python train.py --n_head=14 --norm_place="peri" --positions="rope" --qk_norm=false --init_std_qkv=0.0246 --init_std_o=0.00464 --optimizer="adamw" --lr_head=0.0107 --final_lr_fraction=0.0 --batch_tokens=131072 --seq_len=1024
MLP neurons of a small language model. Each row is named by its layer, matrix (gate and up: input weights) and neuron, and shows model dimensions 197-292. Each number is 500 + 40 x the weight over its row's rms, rounded and kept within 0 to 999. Numbers have three digits each. A neuron's up and down rows have the sign that makes its largest values positive.
A block is one neuron, or neurons of one layer that tend to fire together. Before each block is what it responds to, as a language model described it from the Wikipedia text at the highest values.

Description: Dates and time spans
L10.gate145:512546534534540556496523552412510540417485481430457538499496514518574524573453472384500468475537467472510475520450491411437487489493447453543481446521543513534549429527538527567499481507451476449467522459459521486533522542528496448507554511567521421545461570460502530554538487486468506525
L10.up145:455506562527529468536499501521507490424559519452471435521473555486476590445492521546493474502538464509534524489521468428620487561469547474452508535476463591480561474535531519527519469517487382501547493513513533481462474548496523522500470449446425505464488496531485507486471489501538518551
L10.gate666:529487502521486538514594544544443500445538586582393548459519502517515557458491492520502543457486485508544524540468550470429547521530493400418534504504543545534483487507522481505463461469492456516451520457495474454571453522494524537525536483552462509457575509508515517524498470496464476501
L10.up666:452433465531540461455520526551528471494456536536462574529487544567455459514429502495488505457553494437519483491533495475506526502556482489537535499452536431488458482517538480454465496476477511556408542479526495531529583582469465526515596444511421445484589542545484512457504568517503527524
L10.gate962:467501497501569533501421500485459501461577473478531460447496485506484498561448456558493460481496469509520528513492548554502500501501506497474492549502555476518501441512532448542422495487488539460448508455484425490484492551460442445527534431440454510519496500460463516490453415515486494446
L10.up962:508442533502497479479477530505470487519489501498412522506532484556493472508504468500454559533547497506578524581508460449508468479515543528528515599502521456447535542490540434455496504445468496470581509489589515500462497506483506495585469499529442550570467474530487534526489512437458555520
L10.gate1169:429517544392520514447513479488496543479457534528482498529500503513574442450473525507436402566560459505510493482473509427513558457484524460540481488486497492510461512552562434445486449496462550442529436511468573509481489530482517531515537479488424455539510538545474460529579528541403551548
L10.up1169:457463517550437440536509498529417516472482465507461538488486490557467531555504539473577613500525490498516534463507514549504442499450474497505563477472466545478486549548546470439451466497403502607505498461565471565452546520461490444600528456489495547536536454516510461482465480520473494484

Description: Proper name endings
L10.gate206:481537514538472510511529631517573492503490525522511491530478429489559543506500500477457521527507435544510497464507521477423510532484526481447542551457515576459585562438524474496496560526482530508450503412527470477501479461527481479576461553529455520490473481482516444503455445535511518476
L10.up206:478521552520472435495543484436513516517455531522490583505542470488523496497447499488471492479520478510537539505480478479550492524499478523430496547524458465556493517398545535530577498473560513426541542446481454587527559567515483508499428416455437461474441551487512418440556455457492549417
L10.gate387:488551547480505445621524545550492514429545540488539535522503484527548498427509469477459520528507476522556539477500401535506560487507515504499532573525474557438466461509505515527457475507441487512537458490482415552462511553550479542534542443470415496428485493509548486489528494522541538547
L10.up387:504526509520465496514463492437538438461526547465529452549477520461590501564527543417460470497470522555494518515488527468500477545546458523570514541500560482471561438506464575519504488521481571557474473494493480545513466483560502512473455513580541576441492522451477534559478511489551567435
L10.gate750:455560437505494499479545552479527530469524540516510489492538493407526486489462536410436528570512424554522569489479471544554557445502554519486498518497465508488529536408548503496458488588525515521532453608458540517490571534482481551531509526482443482476498527524579499479460483575477485511
L10.up750:491503533551522507472476548545516461503543526488485527549514452592520523498547518510530465416515560449495514549485478452486465579460526466559489463486459576525516539465495565560550563423445511539422584438489515520518505544492579440504451484452502499463520519478501513480513522491496597503
L10.gate950:518509551479522451512497453551489480480508471549511509536473504478515426566466523463463448477544478500507487484506521523522533501531508470490543548488522462495436525459542423448551473485415498472570545435512573519529512472495538539492510487438465482485416508444531521462539494518596490472
L10.up950:452502503518502475489456449511529488535567547480458585527508471487507529499448536465458512537504546583485480529478478404517586515545551486497566568481511571544499515479550442547459469521459488504503532423561461488466480495471466566464485505517489527477547509511507521463468523520481523434

Description: Two-digit number tokens
L4.gate708:438517544518497499528541555506504457527516503516537567473500557451500489482479521520509515492524502537440556414468564507528558559467496602470487492446513494526561550439459479442549422528502502483492536461514491488489457470534575525503472476478544497522478476546468543539527490560513547489
L4.up708:479509512526448445533557452508484478563494627515471532501518471550510542505537462481514561560508483479452537542476519459456561465481506453426498489510511574458522503477466514509458476517531483481470528452563520497628562502590530467479521601481565469521514463557506509514516501476489488436

Description: Preposition "in"
L4.gate1005:504477508552515531466481446523446520495503533426539483505489497502525467495461531447549514473520487556493504499489540484510482489437475502437444443499577556463480561508451495525516579482467512367512490548499479504515518528496461436539486514520444608484489508528516536505502590532580533485
L4.up1005:452433493515546498402491489524505576520534468479492425518543547480530504494486455517460565470481542611488439494478496469491509550545539495520514372554524558523498500472473476502479498453498434513527460497533548451490449513479512495518528476455461482414507550563522533524521559502517458534

Description: Personal surname completion
L9.gate131:495573480474469430466464517470480548473520560454482543471530527545494453525475578483505467600512426550521436537494546535592468475488506490547491539514450474513520508457525503469523534494483513480460475490509494539541542521455479509455551533497480527433515495439545519472441475448497446545
L9.up131:490495504523446447564492497499468518546454547479513442450487464445543569512459569498517542563583444524564512531506529448532536469472548501513494454456522492537481526569504521459455511522473420492504423480557425472495514528511513578535477471514459482576553547501466496550436509531521499546
L9.gate223:539568481450532484524504441489474492483535530472483503440549496551548464507479559518510527572558461451502478580434473556574422515481519516533520494529467562498523530507515465532546503463455583569529494526470445494452461483502505511538551480531534516369511557447541475462471527509446508433
L9.up223:465533474479496418517458498486456491507504449460525437507503464507469528440488540527577513472509498558496530512539515490552538531479519487485460539461507579480491569500503559462468490544521497514506547461502430498503587482531468475462482520483517528483441546489542513510535470474454475535
L9.gate336:538584498538403469500448563536521554566499476491498519477557507476488524513517451518493503476537479514494464557548568456561465483515495441485501475507448466435490456525485496420521530549526477496484504523461583483494574436497525521489539490450456479470503569494494484481509468416369543461
L9.up336:535524428427467451487520422467569519443522502421471485493489479517583473457492490540467507541500532469484525583475492464541550503482568522542544509507503554513524467501578580478536515483507497588554507518436475511496533427558533510554550518561490525496570494436494485500544514448432549562
L9.gate503:455530504489539488466509521479543474433504499467437493460501525526573448463527447444495505510567461550476448537491498462518485428465559487530504588435463535498499516493461508471472544452482460530511468492437513507469522517546489508599461533465528451468430467498520566450520471491467548445
L9.up503:504469492514469492498514479574540563503563489547481516464487515481455450497470487539569461487496536477467532541496444420493535595447534517510494522522508486503539483448493423551508566489424611497434515415464477548513467418517474527471514505457464444430448525486482469497549469496453469544
L9.gate572:463447501505532437537441518502539510512618537513524497476476494527477535506520515457474475441527506476505443481418561404478496492494474553536470485506557504489485525531498476420472454544490488541509484452568466506449515496581559514474476535421534457510460433480488536495530486549513451549
L9.up572:459518507482475437489491598527524509429550544497452524496526472496542482405492490547453523525543470471494405558398473528544498454500548519551518491446530527478502520522458542478481523535446483500500497483478473499433525487524558600495539456511516494503446482565538486528509503526469464473
L9.gate616:521526467434453494522547541483543542480529493443481554520536498483529503516572503482534471468503462523481530575496494488563540466478520456487495451522493537534625509512564516536524496532509541579560456517504483479425517511586502473509527500492453567508539470412476492468442547571476553545
L9.up616:525514525500511507457533510521507546418527556453484495502512503426453451548508516510454467506474548454547533526500485513513474478518457496407527483528504514487511567479493442396519556507497539467508564526499459452480471550609489440473511472372465507489544575560443519499451425513467480530
L9.gate655:517520426520543469500518460498443532490542536458476516482485480444509568459527517576518501500542539571495564513459461494462485541491482548402480486576458461509558473493542415522491517579422524500482493533463560458620486411508509484524585502455506476477458494518514472530519523483448563561
L9.up655:481505532524443496479505557507506543414492453465512434508517454451508491539528458480544537400466572459530493488506468460500536501451493483500470454555502487479528507483464468492570528486522493518584457530485544565494480417533457485447498441555453519475468563475474498444504517458510513507
L9.gate672:418515540463486455473479512569481544498509456521443508526566469478518508538514406507424571514519484538503592520525490485516533465471526465504529523492526526462519395512424474508449511468446569428539506561448516505541516542455489487493580541552530535555537479454564507481505443499536537400
L9.up672:483496445522540484464524509505582510533532507459514522552504517476562470547500505524492497549535486471492510476441507533556532470455513525496468507532492586497485485557502528504521518459431421412395457490504550480559508500514509521500511565497519578561494517524567432456531467491569477507
L9.gate695:558495550511493463482510465497542530438570448532472480520483476481583493552520522438542508542504492402499545545412450455552535535502567518498493499581490491466536597527487522521535477556545487439520399527521522538455556489491479537524507490502526519439463438540553489519603497479468454510
L9.up695:590470481542451469505492572523501481438512522574465543536518478453530469466536524513495570489545438508427518520500468489521476488458453490533499544513502516513472478533476475456478379479534412440490468526478537454489544538463549476444546541451491463533529487504551531497491475520457555551
L9.gate784:478530540498554508509514512465429484438535528464455514564505428553560534467479543563501562539506492527557580506463424485489504466479524522434512538556480635559558467451561532599499536481571537502455546564526469514525469533515439476453503417530502592468566492559495510505511432497485498420
L9.up784:508563516460534467477496506528514461429591559536450502560534488619510559471495518556513572541515498560528557513498489486498525537421538496480557534535451551468521514449524441518483521467492510524512587486469502538515464487520430516496487485487478543423465548630518523507522444562514560427
L9.gate789:504553478490465477558442539465567461471554509465561490514473503480499554531552466470451508478428545547491533459443463389461415517566457431450456544476538619475584438389501503469497581517474557526477488485522481515457550444574529485468461542481470498447434459496524504481503542580524515468
L9.up789:568494506458468453519532501493491538567501441482524532575579501515486450470534525430554490505519447500503558459507459472483528434515488423552483486493500499536471528475509539483477539475472536543486437445494447533497532495468451495428519511467504435452446520470506455492518520507492522487
L9.gate790:495451513456424501557492446476514519487492497404540601501545496432521460541505551555488463488520501549423538439509502527549453454485531529490533471487503466481474505479478545510465567523488499510419503491451497448473452499499447454444537525473462528480527475472489540560536531508496547436
L9.up790:561600583453475507546514432433513550464514519500488500498472466478562394486449437498418461537484608508508450604483408619543538489484547523499494563525493541561500497511481461423484548526521624486518511515504471484459549498515491477491545433522457558444515459489494508529515502502436457524
L9.gate899:501435537518599521541477563549508509465577505475481553445520467490506452502504431550447464535537465521538498499453481451505469506388520536510569550507504471448602512429479432522487608541488485496438527462455480460520567453580455538479495510480511539451459433532439426473478494496464455585
L9.up899:532474486531498468569506476493507595538567482551556444451484483478550509457508545497483482503493494466450454450475557473528491513471449561595447482439456484463482460546519471583514497465467521546548436439465466466493510476433502427526542532485512500486502586491550502473474533495537459467
L9.gate953:529544461508529502546477543438520478465474498478488479534520514476499505448496509575485578548511454454429559578505424505485487503507557499542500574532425549501499533443493526522481500543492560482522554492439468581445486488537497517469536494511476561393507490516533480436451469480553524506
L9.up953:477478477511570493445512491511472524457471439439526580499524525569509482457502511493540441452593429536544466501517460470491505573492535569478535493502461464526491463491470520540522608447494534510505524513524551539499454506534482520480500472499525450496507531489596567429477472525543550489
L9.gate978:417579512545598485506539501459486461466553562492524508439489529560545495492504517536512421524521527505516518549476535473556439465486557513454508502528485534483531540452465486496481521510516545504491519540516421513561467490448510472530488505486506530489464435452535508479536518531479568422
L9.up978:568455431468479367492533555527480526474449486486538502491507497483501506463437548606585530540559504525559592519453479567535481471491591510440519472475522529495474518469506465583522510480556407483515547562474504563469545444496489538536536497500527480487472512462498520538505504504462531443
L9.gate1028:513550480472516499455484484472509527483440486499519494502510447565579562505476483482494451496465467605444527506625531449501528503486523490542578568485538542470511556495553485507470481469387526522541549495503530437445492520411506510508530447495457516434513441456539523483543500431451557488
L9.up1028:506511619513531469537528422522493501517546507518499469437519473545526544516468570525472480570451509450575495552497469537483561480515571546515491480492558551373522476468540508596469559495468505446482450531496444445524519523459572503472541505509543490484470423439538540553585491517489545479

Description: Closing proper nouns and years
L4.gate583:564543512496443438463502470517459519549513422489554476542604517463502453492477474597516501497480531592511505534525554478574486375456496445542424470487419461474525542518521537420442478532479545496514560528476548528517474455521465555508493450404500498519458515501514442513542497489499511585
L4.up583:546575501572454467559508533556500515471564555530501512443551533560516478499520522453524477511491480449511462511418442515422501446550494484472483500591509554446498514521519476469494500515520454492565520522487547513409475531469647497555537487473463480516431495470556531495535452482479473542

Description: Numbers and time units
L9.gate5:522523453584495481534579496494473496396501445445492555520533490539465491526559533471492487469433460511444538510438454470580477462441453523522550504493534576542529494552505427565511493520529506497530486524399553558506521546488444423470507479495530490514498503494569500491469467486511409486
L9.up5:543399462529544523424505497560493423578449475525467545510484525557456462465543587502496490485520558496563435535489597481452537491449522512524482544470533520530545497431494518546452502533450510525509538481533462515459534545608469457485504479475520508461499401470483480481565488478485493522
L9.gate81:436541473560443566503512528497540559457538489548466571429514519510506586467499475538514506538487549427568562560489414490485520543431504529523530507449470517474454481531450509521463582505442462448562487464450489483497448505495518468540525494440463493495489468409482455425522538411565492510
L9.up81:446518530446503486512505481523469462521571514445465483451480500498524551523489518518450528515455523463529551548505480463548433522402521475482492485521487517531550500448416537527501489516479592511523495554487564425547561575586533450462549500479512511433476383497471485500427515457515568528
L9.gate102:497498480495506539505540523572529551516511574499469419528484530556513506495538453488528457446486482482535520488453459508494470535586448408487535468505485480550483466471525442491501527553501575497504499445564436502497505469517498552524511510474491475499488434524522614449594500558489553455
L9.up102:487544537511431569525491512546513508525470461502512406492533504544544489523487525495460512473470573575537525496543472490484446474491497519505505499511424424505481446414495511432471538581443496429554511448558476530475516483453494559504480510536451548453496532529462529496486443491483542550
L9.gate165:434487564510539512547524501517480458494510490461510597483529449470511529509441540515481487513480425564483525553465522511434501540430535527461533497442536600436569549446488463561536460437467499421520519495469560487488443485482566539527464541470473565428594462487527536398489559515487544483
L9.up165:545448446458458511500464567520581492497524545491535445534486470535432605510470462457434509457502456550451451453458487495490506507487416476526479538466529498474506527508478447477503529459495513422489509487513570530498524415539527549471520556555506499578508492495566516517452540534476494443
L9.gate177:415532411441531412472507465482570418525467534458573466457461487496581446471461578578504545450419470486538554478542537519434498489491563500477495461469520480447466517482513486492417566467492518453519555465510509498473562577526511501474494483457416520520489400546462559518512452510573490482
L9.up177:523492435442529489468496456458529444501487500503527487498474503490452531517456437550504466548480494440467483501538467536494488475479560486569545468466515546459510490529542456488444537520535500500518508491521511556449525501542484496488562526497454520549496454458557535475480496491501480474
L9.gate203:439464508597558517474406533503514465498523451474527456543468533492562499504452541423480465471464493511510488490482466465554490529524464536482524477503483576465547531521525512519516548466493519483505501536566482437558502479546544516519543581422436533480506484558595534515479463462559471454
L9.up203:476538507477568487474473481497497516505469451494481549399528519467521572505440509528437554513435487520450540540535455583567444503497544572488473467453501584486522443510543424564463431433492451490494512433463547476535541562574524521478551459533499548437478492543444524493526469528481520466
L9.gate332:524516510534521615541455477483474481556557458508509472469475501583366553546487498517506521491481514425532539515472511549523506512455478537523537465536470473492541451458479363486541534467455559476508548510555522478502482472491531436488485519535495511458498487601473498464444530473501523433
L9.up332:469524460543549588496421560478506572492504472492596498518523528448517492531462490545535514518543469542536567520533502491532470495462573447524516480470524508481431522482513405479581532437552488481543524471506512454537466511483524549509492541507547520471478387510522486469505485450515516487
L9.gate365:486471543444547470498542464479425531567510519515467590428477439505606458484470437491498473493500508519509482475548509523485489473539475518492461486427509499499451505491528538510405430499526517480535549490458537538469469464411512486544481511494438498451545465471465438519414505428425517472
L9.up365:437528482493473512590486498472501488539455545446470453517465502507463445506528455541441517533520484469550462508476577473494525527517442427484526498496467501507580570519516469522499523446505460414472514477448506505485468507471478494516520469543437423430558497489483495519507603459494545487
L9.gate376:450498454466463464540507510497470435503442491461419449438504477533553581525500494530548490517573469532475559545479537451468522498468494439510538501469489518481496483428533421484476467485482571476498544444492542541474564536450479513475481496563497441532419503520517488503402457575559510419
L9.up376:517482465450532561499548398548454535432547473490502491528519468459465552442458518500526569487451564461465594447358538448490541557525522522498458457506483475500475485519517492506499502533531457502529394556530488525538545453481520463516472522540546513463532448480570556490529564502531550500
L9.gate497:526490509545427526451478488544514483442544485523483458459482523492526514462528542471518496524494430493468460521423564453500513502447532523516514487505425437453539453534547467480487536454537510459425467475519535460491516528507511504528487520493484452554496416537459514515478520495490465544
L9.up497:467456464433566555563469530520494505517551593547483498533488514482531493460506515529547529550532439518538532506464495458469500548453449441468498483523450510461480456447469483484617436481470513480538455513449539481452510517444478556461547529449479618536463479488478438450488555492491550533
L9.gate604:549474496550553492510569534485551473484485536498465435458444505467491561511488528498454515533458550497468489583515528466438521465436542519516571521507536492487491553479551516586451537489485560558560534489452523439437442523460428440530532470482507442493450441395519497427455512442523523392
L9.up604:533475502509438471514494494435458497503500521510489529558451440529526466504520541540444499459550513534568493461539477447417471560489508487444541475504552475491499429438471477421490430540495503534443444487520458446553537516467455511519517554556581505482556513497445505442538474482454461534
L9.gate699:520445509547532545485526528500558504487554550477507631526460444493506480461494483464496490592515476486531553512462464477513507524512406411515558497522505517590553500451585573463530528488483516564498380443538500474503531487516544445477504472524595451447471488530509509497534570513525500570
L9.up699:451485534500500521485477555521457476439585512532470519471507545453508543511472496478476503504520454459507584523581469470466513471577534499521504465546527496504500528445549498476517542455477491509525491532489492573504392504527516591520518529462569472514431508444544583483528498570449519479
L9.gate710:465501429460538499537562541497462506505581492407485473535474552559513586583476510498467459489523478479518520511517500523520473519479542427463489493481498519471554536409530494508505485492482520508496532429545482452535442511451476471526474496503463526481523509504533498457411474529601524547
L9.up710:482453499498393541459546431474409520515499477411448437548516508554444473480423490595505446473512514554482531494501492540500553543464507488492480521498440469516470532475460484509487430541453534557505549492473540482413496470470499485490469466489458544499499517541539529534523522483515467540
L9.gate834:463435440528500439507508540526472489419540413470464564399495466534509519460417524542526508412470618558524524424467490453504539540538449413492508517501472495462554501494486428462467542480486485512518488572454546530479515432496537460522521523492564477548504500463489485578450572402492489462
L9.up834:496429523518473518495456504497557555493512484425425452448491457421563530493544527553575432516522527520513491463539463536570473527480471534446493449499497519531546487502474480599514482508510563503471510535507510544530530577517446503552449555479546475498492416486519507498479548445558463493
L9.gate1079:541561549506499469577477514582428485532477452496575465493504508530425545502451424556445496492493490541510500561516493514552483515483540580430489556548477574520521505473521433589553496504483492543503593458521559477553552468516551484446458552558508604505511451583514524474512558474521469458
L9.up1079:545558553502479442446513613502547541462499554462462463519494526458503570518423495553491493465486404507490489434422510450460458530463493496487532506473522480522515410432474473434478478488471534383498519510445502506512509508413489525495506558469524488547487531504531486469489504463512483443
L9.gate1175:491347481510481442472524523504543494458550463512514519494508476509469542458445464527477506541537444454482517520500533461465505585496472519445536438418459494493499515475505469508503484395493531430556549509488551496550448487520466457519477522452541523527481454518579436448468501563569402478
L9.up1175:502467424477519410438408483484498538476400544503542450533463538492467484513543537493484518569553468570489577604512429466459471509500552534507540535514525494492443508518457463484495453513480485423517543471448491500427521511450479517514470587506547550536508466532495456489498541517518547473

Description: Prepositions before place names
L10.gate328:485468471477535548505463489440447517495536435486523410517467426498509519566436558496478459529549431449470507432511539521486545476524477490515515518539539521531523576475443468485502520546451531470501407496459505507453469496457488472487519552510464486559547489404580556468504591521487452495
L10.up328:492494530546482417512433530525490530426524491517485504570509511513499511532468443503538565480494505532514564477485422526500500522570578470462481528490483553474493549490521554535472479475502467507463526482535527510434513492423479528489485467547413518485516466502511496463520505542492517433
L10.gate365:452497497496500589572526572486532540519510575516517563470447531436456415449509539422407495530501478420543538550548493489403504497578448570518447509552472457438463480452467522428505479465518470489472454508459481515511420500514543502486542456543494556552517511506446491502506512482522563512
L10.up365:569505492471540514472489568466508481394520489576479507480482462574466454429488614507505499578463497470507562550413544534488518513471559515512493529500464450516540510469490532485478515568470499479517476537491555546498475596489493546558517590502492510424536550530519492516607547497488529482
L10.gate785:592509529462527539463599519512469566401557476452532529472464485451486477559521460465507454544464556488548451506485501502481538535547569508416478466509534525495542498547435505520532518477486459491433516493448530532486535540499541528526488517525537492511534511499524522523489484529483405574
L10.up785:539497512477551493448502469457544478522473491572495464487497552426448496472541484512544484458496556444511520408581481465510452568518463424431499454505568497498492528529531554445552517500508480572499449567513439483464529427473444465498497413472541513492443494511541472537529499502492506496
L10.gate867:488493472555518465557449482512638416504591502559524514537478473426493543481533501434547515477570550506536502560516489483432534466473452466529471536539475584498454505462488493493537440455554502473493490496490483428442505493510534504452454527485488513503548469441482500523542455484524467469
L10.up867:479453548571525504533506436534508521511523619480467479529518433519572513501467560429480523459493552488529529473503518446469521448530510561465523527494558531446521572541520493482526468513508437537474450522570561494451517465480557564513485512482524529540506447515550434524454526486536443433